{"n_layer": 12, "d_model": 320, "qk_norm": false, "attn_scale": 0.177, "init": "normal", "init_std_qkv": 0.0357, "init_std_o": 0.0, "init_std_down": 0.0, "lr": 0.00563, "weight_decay": 0.077, "batch_tokens": 32768, "seq_len": 384}
MLP neurons of a small language model. Each row is named by its layer, matrix (down: output weights) and neuron, and shows model dimensions 0-159. Each number is 128 + 32 x the weight over its row's rms, rounded and kept within 0 to 255. Numbers have three digits each. A neuron's up and down rows have the sign that makes its largest values positive.
A block is one neuron, or neurons of one layer that tend to fire together. Before each block is what it responds to, as a language model described it from the Wikipedia text at the highest values.

Description: Election-table vote separators
L7.down56:118136145098136141165141165135082115102129129118091183139110171149110063082172126116052083107145181128117114086105164125132118064145168164135168128145197129108098147161082081105126093132175122116182173109166122098084044162114153139131099124093155138111111163107082164140161133158158155115108105088115157051128095238113125060122039108106116151128157147108091161110167150103139116096090144101075107135122099158128123151120160151110169111133167146107187131058072133183124156145084168
L7.down91:110163181106110085140141176093102105079130118112145102131156170088160085176150132163151051157184150106090127162139143102139189064150130094134126114115161148123151105120077132135101146117140100111082155127169154117164194147117162110112126057163163118140169141118134133130131114108151151155143133105131102164117134131154150157080114101180088119132071109143099117109183106174092137129121120116143135087117107133085067166146169123143160203083099087127100063170154114125091180192093083
L7.down221:141113150158138142145100136144154188086103140131158140129116122142185176096184136090099196173153127115188078132114117149113098131134135128109104086107123126128069045121152101201093126098141106159151112102118122132121078138074128129146125077199107072125131112124111135158092116119124151129126159150119143103159094113116091128146150108102093091152132132134110094077120142139150130080087107115119126171119125104104156073072149093138132163166140131092060154093165190186085082168111106
L7.down233:166144098097126128107101187088120122107133098154138145113120106139102116134193161104197096149130138127080127135135081128169109129140149127131104156204113100124122092168143082117082120156164170140105162095156136107130163077115141196075099086109102122142142127124144090117117153089203088116100136173170123079153174123127100152123074089130181164128097149102105169088142191078086119133198154164129152121128164136155087131189164182079139199078071171146111134111192152122160093097149165
L7.down403:134085157086194088113120186141081107124114151200107070127117146066164127103141165169055157129105100140153113164082084137152131146171130156142129085164155099140150119096179067146118123142190173136168092158190113140091152161153154116161067116129105171085137099193152139128088115119128122147150153113144139088084157120157142119170133143094153153061145189134157153173139093114108151070137115081110143143131144108156160131150177129170108171132143077080116157075125143123136048095062122
L7.down457:150083189160091108132124040188142142059122133145145103110103168133101119116134115126136172109155136117115132157033106156141134110090120078123113146141124115133058158136170082186103099185163110078121184079120146068117129094100130122125073138130110154103115152137154143089148142106142190102105109152187124131121141128156162189167066143087109132123097147113130082130124160083132154128086220175099117091131135112145140136139182170129101093137149130106123071126098214150130065107181136
L7.down486:182145117136120138142103157096158120092162135162110096146161088079122093154124100110043122086118135095107139108108157175118188130098110118136102112072111131157074115128125128146081136134085075132151149154141144142124215057101150188143101133149167152179096087170119128094155075132100118176123147073157142169108105105074137162155129102160044094116129164116135091114057149162137130164159103157054111135137074101110194131125158138126152139158095122141095124148074166108186155183129161
L7.down552:156039105153088088168165130165088120158160141169105125153097134137154079062137117109085160152129115078048136122124125149132210139128144158117112148168133181086111151111170121068133106148093133122110125168111090116138149138119173159131092205102141163140114169108122107159175065092109141139125130162159149175141104232175086093144146146158123144100147126111189189079171166127133170155102139124157161131151146157138134119096192141079150123141123096127077161138124070098124160171098152

Description: Units after numbers
L8.down254:145087141132133157133120115148141142157103129123119120200116154117114109135170192046129159117109130126171168108154148103128151088116244085163073138128179183173129073142131071168141053188115156090121118172180120105137177142093119130111142134167119092094102124092160102153176129130139108172154140124128115148146075123109126154157132123109103225131143139137105154120055170132127113158149078152126154085156138091149143115173153129166089164126116107085138142130116136103096112177115112

Description: Partitive "of" after quantifiers
L7.down111:088158129138154137100138104093121109101141061127100119099133118139135114159138167102129090137052067126107120182150120112131126156137110102114116120124156138127172099027102125124190069171175117133173083093143153121121165153086113109136227191143103106112133134148128096137085092135165104104130159147122180168110135128156057158133130117103097108079146126134154127186048138195135219184172138147148173138157078115108141169111142122130130094163152127163146156084131147059142080120145128
L7.down127:112098133113115237108148139116199138119136080127128143109148176051173184142123216125156105108120135158096143096091129100131132118119086121137105156099154164105143146069199151137182149115180108110142077092128110134068179172114119120170114099083141101107160162091133145139113126130169164055067141109127149059137116094123152111124138135200095168118081125113183073148111107138097110137150099144157132124125045171154089068166157104161069148126106056123137148125126122134171098117141159
L7.down204:109162126171147132130197116134142122117108128133111115102102122189106083210150141109186141152124126105114130075129148145049155100114120081218121140122125094142109137202132119102111155143084074115118179149123095087145117117093183108184112119128089151146182145092122133105163112095081161055161155119157119119062141155163127092137205101121146092105131091120096087175168109147163087126132166100154069119166124133160101135105037143177161088169079182086076144147132156120007132102083116
L7.down289:127152163094142130136152131097161050175066131165143119108097039125110159128163118112160123092191089128127163103115127106087198139133142115148162129159113076125155084076129082136132112166157064145104123193139133136149138117136142173071119157104199144106136202153095135105084160170145093135122127067150168122164110098079076109123110119097105084133134073161095164089103139188176136135162056117115141155105079140110148066106169182072153152111128114113148150080129131137123111100122112
L7.down306:141109105119082098177182158087134134127119116073140172206148103089196164146165136152195174154077025130146158140066115162095087159193171089123118167169142130150095148153173183142114139141142152133074097088091135110082089110112136097141109077142131111097128130096086079107126083191146135116147134127159158164143062147074139087051149090163088106096145116139098129120121131125069101104152105146099105130105131117111101120139122115115110121168082138182079096118139174123132196180146093
L7.down492:100153186105132080137150155138125092076136174179159100125111138187141106120160149164037141120121076098159153149153088155105148089179155098122096160123170126141122138129182147107088148175132117115152132202102140120113108130150064163165153159127128150097133161143081112093129108138134101104099161191128186175104184104086196151097135176129188089116131093182126184151117141151081080087130140104104177137142100088066169066121079159105111155146165129073116082087144153127194134137138180
L7.down530:126148134081091116181083129108143128141135055197116196222132173093128159141094086146146048121158150118164079192111078097131097179091145137111086094092142158145133119097107144152156123096138086074125164159141166162110117107098103167126107090158164083148144148159132150178126114076092148122080058108099139118105074116113116107127128186105081133115136187116157151116097133141147143147132141129108127112199137110103115110103115124172138080065127132130104143147118172102120122052137093
L7.down587:155139144103147127102083169059152139186167095084117108130138149122143152082106091195147071136111148095184127126187124088136143101093116087145122104082193176190106080129108103140144116125130124135145118090112122131098096113150186059059091094152189116123122175144115183158100145142171153168105146096099149131039101140098152187149111099053122136116120084102142126095115109194128087119168131116110095138141140135143120093176111156137175153137118138182149147128095119102092123132194178

Description: Odd mid-word fragments
L7.down55:126065133159151077198153140138135134065134111113120143140131074157139115144120142157116166140082142098173189112117112110132074128166087147104113158122111138161155125080186180143130089148123174178153099094101096195128142114172151155130076083134130165155126145113078137130086183174100115185063193154141082140105181162109142158139098180156157116114114158161076168127135117170097119129204094101128117134110169143156101101095177130089133161146141164142140137046123159112117100167176112
L7.down73:093090150180151187099137139125126117070073128142200152114136140083101113109077131126119067139130112167135112124149192141091066116143113158107205099152114120121093086125139131122144135090131122136160084073165180144138062109225139106057114183103140082152115200086141183135147124109110144109130115131150165109074163150155112142090030167156128129094095117162172126131141092119114108127161106171150131105125144160164119176132099139118094142212138131128090117156106118156081143169129133
L7.down271:136110081111172089106068079150115086131123095077087170091091119109194123136089112110106156186100097114186131120119109087178083129108145115169122184122176118102083140148095148116132145082178097123135142133159187117129149084122116122160055105123121130144133105146187113085078154120186059092072163138165049124100121185080154088091144163120088117122074124111074120135108137073055155184114105144130138107144158148152149125137150140134094093160197194088145180112142106153140084075127143
L7.down293:119100152104142103100121110083162089172156121130146124158163132149114044152119195117130134090169131146089186089156144110166135085107204087151097143126127130111176086094139147111154148172122193109183147165090097142189186083111117148125124097115134211113097147078151113125163204082132131122136110100128098067131127127058153139148123142112101143097147163136057198107158175126122152092127142205124083102128113142199176097149146113095120183156073108138125148131125125126078106118172104
L7.down353:193131133096085122104125110229201209141128153128119163140179088165098143134145097139118114129159074143181165104061160105149122152148111147081113113151187054145102149149133141125130210147104122117105161168126142135113104062130133102108144157117134147089117136163149140146146188119142103188125137100071120205103070096149112144118164089135152147075166215153132118147170104106154179123140067129108142139170189162076154152106107156150132147138098064155148086115143132145143095154086104
L7.down367:068123114150106137096096131138127087175192091115097087132105176111120142179147131064120127094181131155108085143109124068157125160149191152147102115126121124103183128121104080141146109070132127112161139131060131170051133112137195145136115178126117162136094134129130174090047166138146118104146147116197173124161147121108126148139149141129109143142142178106190158094116126110125093163111149140161196123129092120082125100141112082100115089155159145095150215145075122087141110072093137
L7.down565:163190102142149126149156117115131114138083114149092137124128117142135130148116125107147168130115142138088135107103159150141078093104157140178081155139132161070104112175079020179074120126111085109144112075119133116140099126098185085152155110146119122145127129090075124154133132159140187098086144132127090141131149154164122131207136196129184165156157150092106147176097102128123154153188111091155165106129187120121120131134093094133163140135137201125072172142137165131109044149123197
L7.down574:080160141183082150128117121085065120116094097107098089110135096090142113122111147134165098129150133153088210074130112113142113137149121097116198153123177147104105116207089072145139065095119118129120086144165107102082113086142159121139106095087136111133088158165099112184145138178161147104117158176159106145140142129155131133084184126100102140160175170099154118099073106134091172165126172102104128149184130157126087104097118091138114148121183124147162141118148083145143183104123070

Description: Word-internal continuation fragments
L4.down35:141108073198135140173140095109062109112155130115152133153095107078180074130086099136066149169136114105091159105083168112103109106174049117135099155126105119116110124159161153163119146142098114079100177097124109110133161132080150138047147129189150125097149132118142105126152152130175078091161167139155147116165184198132129109153122121181161108066107100161075174150113098079121154142136151077094120099103178164113124101184148064103136119130141131048126134136180074174125092123104162
L4.down187:121117116163167142105131170085148107108131058086137126140135120102149053088146160113154112118128116148125096185116132155167115115076127136117158151154131120129164119077167044192136149184228160141102099102120168144147122123136111064154117151137152121120105117137182074093134174227097160092075170076115148190140125166111137146117128122145165099160105115157095076130158119123204118149151165120133146098094123137150142076121164133139123063200147151077178097175063155142130142156079142
L4.down232:104130122083151148134116159139108122200161158137137157179107121142198103149185122146051158174142159076133123147165139150143128108090101132124122122167150123153099107182087156120171077043101074121144114137085117176081162098125108100147132128122107113119157174128116109191089080128134107151118121162104100172095110093134146116082149107110117126048160046153161131099111120057160113089137129148098150121154156098104100151078121098080091178182122101151169117141135125142139104086100087
L4.down309:084136139093077107104150125103134137083130114190200123130110107171177106171115164122130140115129123149131130173188175096081121095125147101133146118084119096134183100121080087187157072138141133110094153196145126139105125120178144187176150115191143111171104099113173168164059118160124165120087142100137097163075120110074109133163148190179155122081137121106121127103136153114169086161104146098137211110104121148092179160058138152129173055149092080157116081128101105160154146120147164
L4.down556:110159079141179093142102166097105057129136133125160177159080108135144121169114144120106178125094188097136145101193114148143103072148134122117122051083084112132088158119198111139168077129110152126088137089124098136130126143130129094083103129174142174141059121132138086124115038067090080103101126147146172135207172146139104165171158138196162076110133147138103111127163135204102081144147112128123136157164186104148125174117147170118173149184084160106102101131120101154147132070145091
L4.down610:177152185119150072155133173183134066131136145123145147079116147148120110154162140110175126133103091158150147123137139125081153112127183097152106146168115161151137082100121093118157122194168133139117153191123225125157157105133110160102110078134149064141123109114136171200112100114136105132089117120131127142124112181170131096145087174119140167137104179105113103165132041091184158117128141163178112084065095132184121134182106148166118177174186146074090141179169113109166145159142185
L4.down636:154065067128171122171139106114129133091073115143159135180133193056125119133125098132124171114105134101170109145076108179182104137130111137081149091085101099215129109140129141123118143089178142137151098096166113143173134142076091156147095108132147129121126130158155113092144138107095129119102131139189082148161142138107148117101109171088147152148132148123114164127138125100169101119093071126155180105072129142204151075134085075144118123137183157042034110170149134179170080112167162
L4.down637:161075138169162163132103100160115108130144082115066160190103134072108077149131145151163125137162143133175095116116103158128111173144129094158112113106093089099103140066102117112135118126088117111114156221176161127174160114089118151125177118153092137130090095094157077075133177133135189113179160151129089101169146125103158146121090142190123120132095182137136147145112089144130121099124146142154088144098149143152093221126196111095155056178146149074100142117194122117142103160145176

Description: Biography career-step verbs
L8.down325:073141127118110063156122072139121178129110109118152109109104188147119121114183134124070141086099168106084176157168217107153126126109110129141222114121189137120125140066095139123124127104199175107140162113101129070142149168112095159134134169131140125121123157118103060145125177107079111129107185099187184178161176095131124119127120114106106169091128141125218101174176143141133184098142121140090138140141125108147162080179143093062204107134066125115152105074153113076136139115150136

Description: Especially/particularly connectors
L8.down568:131124149140148124080143128071123136124154121180046144107152183154140111099143166076139143083190104152133139091119164117139108143162130140179180141131166144115133145138071098160145070081163118134133132178126123144091090077127116193130114126103166136090066097075074131106136087131114131127155140144090121130180115103167125094137147108167125124117118115118113187120165134149108138105093157179113123124106116152106095120079159211089126122102144153134213130086101089147168124127139175

Description: Split word-initial fragments
L4.down94:102118133146124114116107147103126083099155136153122115141127155101101132129156103116153155120180066138145122075158079137041183140175129103155139121091103137166061120138129121080150087172106117110142133103138131065190162128083119125093153126142122146148174131128147034150069109131113156112131137105149141149127142040113128065134084152154114120156122106127133100132121120166116183144130123105115164065114156153157106161150073172142114079211126137131125113138090103142080117094118170
L4.down114:123093106088078178115105132173125145142129129107095145087127087145081157158137100089129121180107083120150212182141143121094141158117088153170137140131172069126146135131109096080148133187128140164053030130104170149109195121099167151106146108153076193108138131147138081132108156121120139114134171076113101198098117134152161128182108117132173156136142144108088111162080133076158127163136166046136103150146108125166173141159151145128087115118087211138161155128168138125087146130141125
L4.down239:118113126106178131069138103175161154139199171117150152109091107092125149150126099151190092063160226113153139122132140133112111136144135136157076190130099162167137143133137108106080137144124078106066115234124157148183113169101187124085090114111129115095168111151144129099158109166161124092137116137108148131130206111108142166091124117176144173148128135119136159132143114103080120145119118148117174145111111119101213143153098145180099145093133097125114140132151168083137117166148124
L4.down253:133087123154146097073149108163129116052119116097082172111133136154122125154148104139136163137145167115171177164149087172116160159062132158164144129131123136209104132135155148184102122131171114145116177121151113169152127127138139141098136165079133112118112173128179127106133087121162133137094143070147159106186132133204142139124078161139089122202106194147102167116118134105143161127143114142203154141203074149130121155159122171139150128151115104108160149147153141107055172128082145
L4.down259:134090128174128174061142162174109110118085127094121200112132175138128195151139112110121140087185106167108104088138158112137102126154157126130106139161134096142141111179095128120133077126164140093167157087142120151164118088148162128086095132111170131092088170093135171071172129156116131111121190153050133087138139167139080172084027076137204106180058126153134075123119098159170156128158140115165132114146155184160124131178086105131117141126140176111153135104104062144151103112131136
L4.down352:081131088171143080093150109190084112095070112125113168070121121140148123079198118104154140061139183107099130133112154082149134124113138090113114120133117151172089086146074102108164171155105135145145173073144146187201092128081149158186089084176173157108099140136102110160136125065136062153150130129082126126143187162137121126128073141148155147129125154182120078122093055078109160083088094182148176115166177120169147116161095143120127136160124140119146201086142103153108093125118081
L4.down538:161159133151110149167168106167087088099159149073132099125124132129094126118123155147109103075090105111091133148121152111137090152132110123145136074170151103121105136150129141147144162136071154163185182150096121159105115068154120151169140088160127124097194089105182150165111151158117113153096134158164109146110162157098128147105116135079145080127087117092177084120145156096105121127099131163161095173094081117122147155152177086099144121117171145085199146082175122097191101102135120
L4.down560:167137086093132105115096100110085120177107139129139063144101097135174130073106112143143136130116161154197166156163102072141174131113109151090131146174094117087149103143122168133164075111136125114193072038150100145178147143155117144067153086160143096150107098101103158092087096173131125172130185124163128192130118132129146143162069107119211183119119194107211116165111124112120128083159134128150119143100069123129082110158130095148118106168147097105148093144155165161117143177155126

Description: Units after numbers
L7.down6:197118186115134136114132151082160141118122149097124114110158134171175119154125087101161185164164141177143156159129029100137177116100140153177036097124126145127177115116151100121116123107140189085089162133102113124069142102115100156090108186125086121120090102059108124103101106020074162132166113114144107140182131091174169137083145117164175060155178091136104095122159144120123112123091146057167086115101104095069085102165186152165087128134129152100175140175164119105126116121097023
L7.down104:138141145132111106148141111061131113106117095115177088153113128115167143168197160086099135112113141166127139143143105132081054080153130138150077116143094161117146137130103093095182151151145111104118075155158101166075057196160096100157143113085125098125111139123151151155097119137154123180150104072102089110096094228146118149126096131146158143134055115081096110078150085095137113101175111136148139069139101059101163093142055109143135138178154184124165097057094170104152121146112142
L7.down157:135198166117124163097087142114129141127122173092081132104152066133103178126163103091155132131178112171108110111103149179074092099136107096117136060158142092080157153120156082136112166125197124181094046154165144138112144096172137109134122152063113141126094142087099136151155140135164124144129097130152117145135138131125088124151109141132087066168136123157054173119152159154126103126145128124154173143140109141085093095164154139121064116111159076125116161113080135149156163092089127
L7.down206:097142130102165090109167155091153103110152107130088115135126164166159135189153144132085108103081161220148153100132122134172119147151090181123141165124116125132074039128180132120123092118132108110092154112060109091169174121165136116111123162192182113114136137123108094202199150079087143122149098144096104173152114174178105111104149159189159120162101089166111105102144090123084096159085133133150153092113097177095159101160136176108109095143043127133107054178112126107113148105135189
L7.down338:160125159138200155172129153070115122133145149116100117185138108116099112105115168153102153097173135186093212160163105070176105111127129110146147147108121159141136142134198097144144091128191147169141198134124120175072117141101137129125125093125090150128061088154122143104136175113167112126171167171181147139173144126185125179139070072102149127161159167108146092135173134105159126080088103138075135100132143104121202132049110155129138067107135117109157093110155106112175085106134088
L7.down398:142135139076132149156120112119165104160152124175098141147149145183185122111173169127136081104093100168164148101114135132173140146134133101199110113178126145171129141111085088202119129096133146127097101080094129083160188200146118124165119175087169134145191134067134188175138122102169143159179155174104126150089124091084197182160082128096156093124106240124113118149175229165117129153148092050090122119116175123102161127156110160156114160107101167161115079106129117108148074098115184
L7.down455:190147104159115169154093191142098171172126122143102154095068168152159159160137188163119152173120183095129123165136091123144112134150134068068111166146133084117071143102174143129130138146174104128108102134144113180144118180144120073065114120153074137118113108120068114127107158145112144105118119123105122066086117112073164061121197160174098138163102078123138097155091138095152148133146110140209046042133119134168111101066159097101093075137094165127103084118134104138165139097119148
L7.down518:132132138135099168094082101117104118178074152175125154141123155075174155143148166183146099132102160165098185119129094088169163153134101070167108030115099097134121123167134158149097196130141193099109121129084064111150160120109102100131108135121159136159118102110101120150098154145093175164140130126110163159087186139146170166085164134152081090142135046146127108131092165099124102097191170123087180102141136130070133106174137182165133117186125141121183078128123142120168097106126151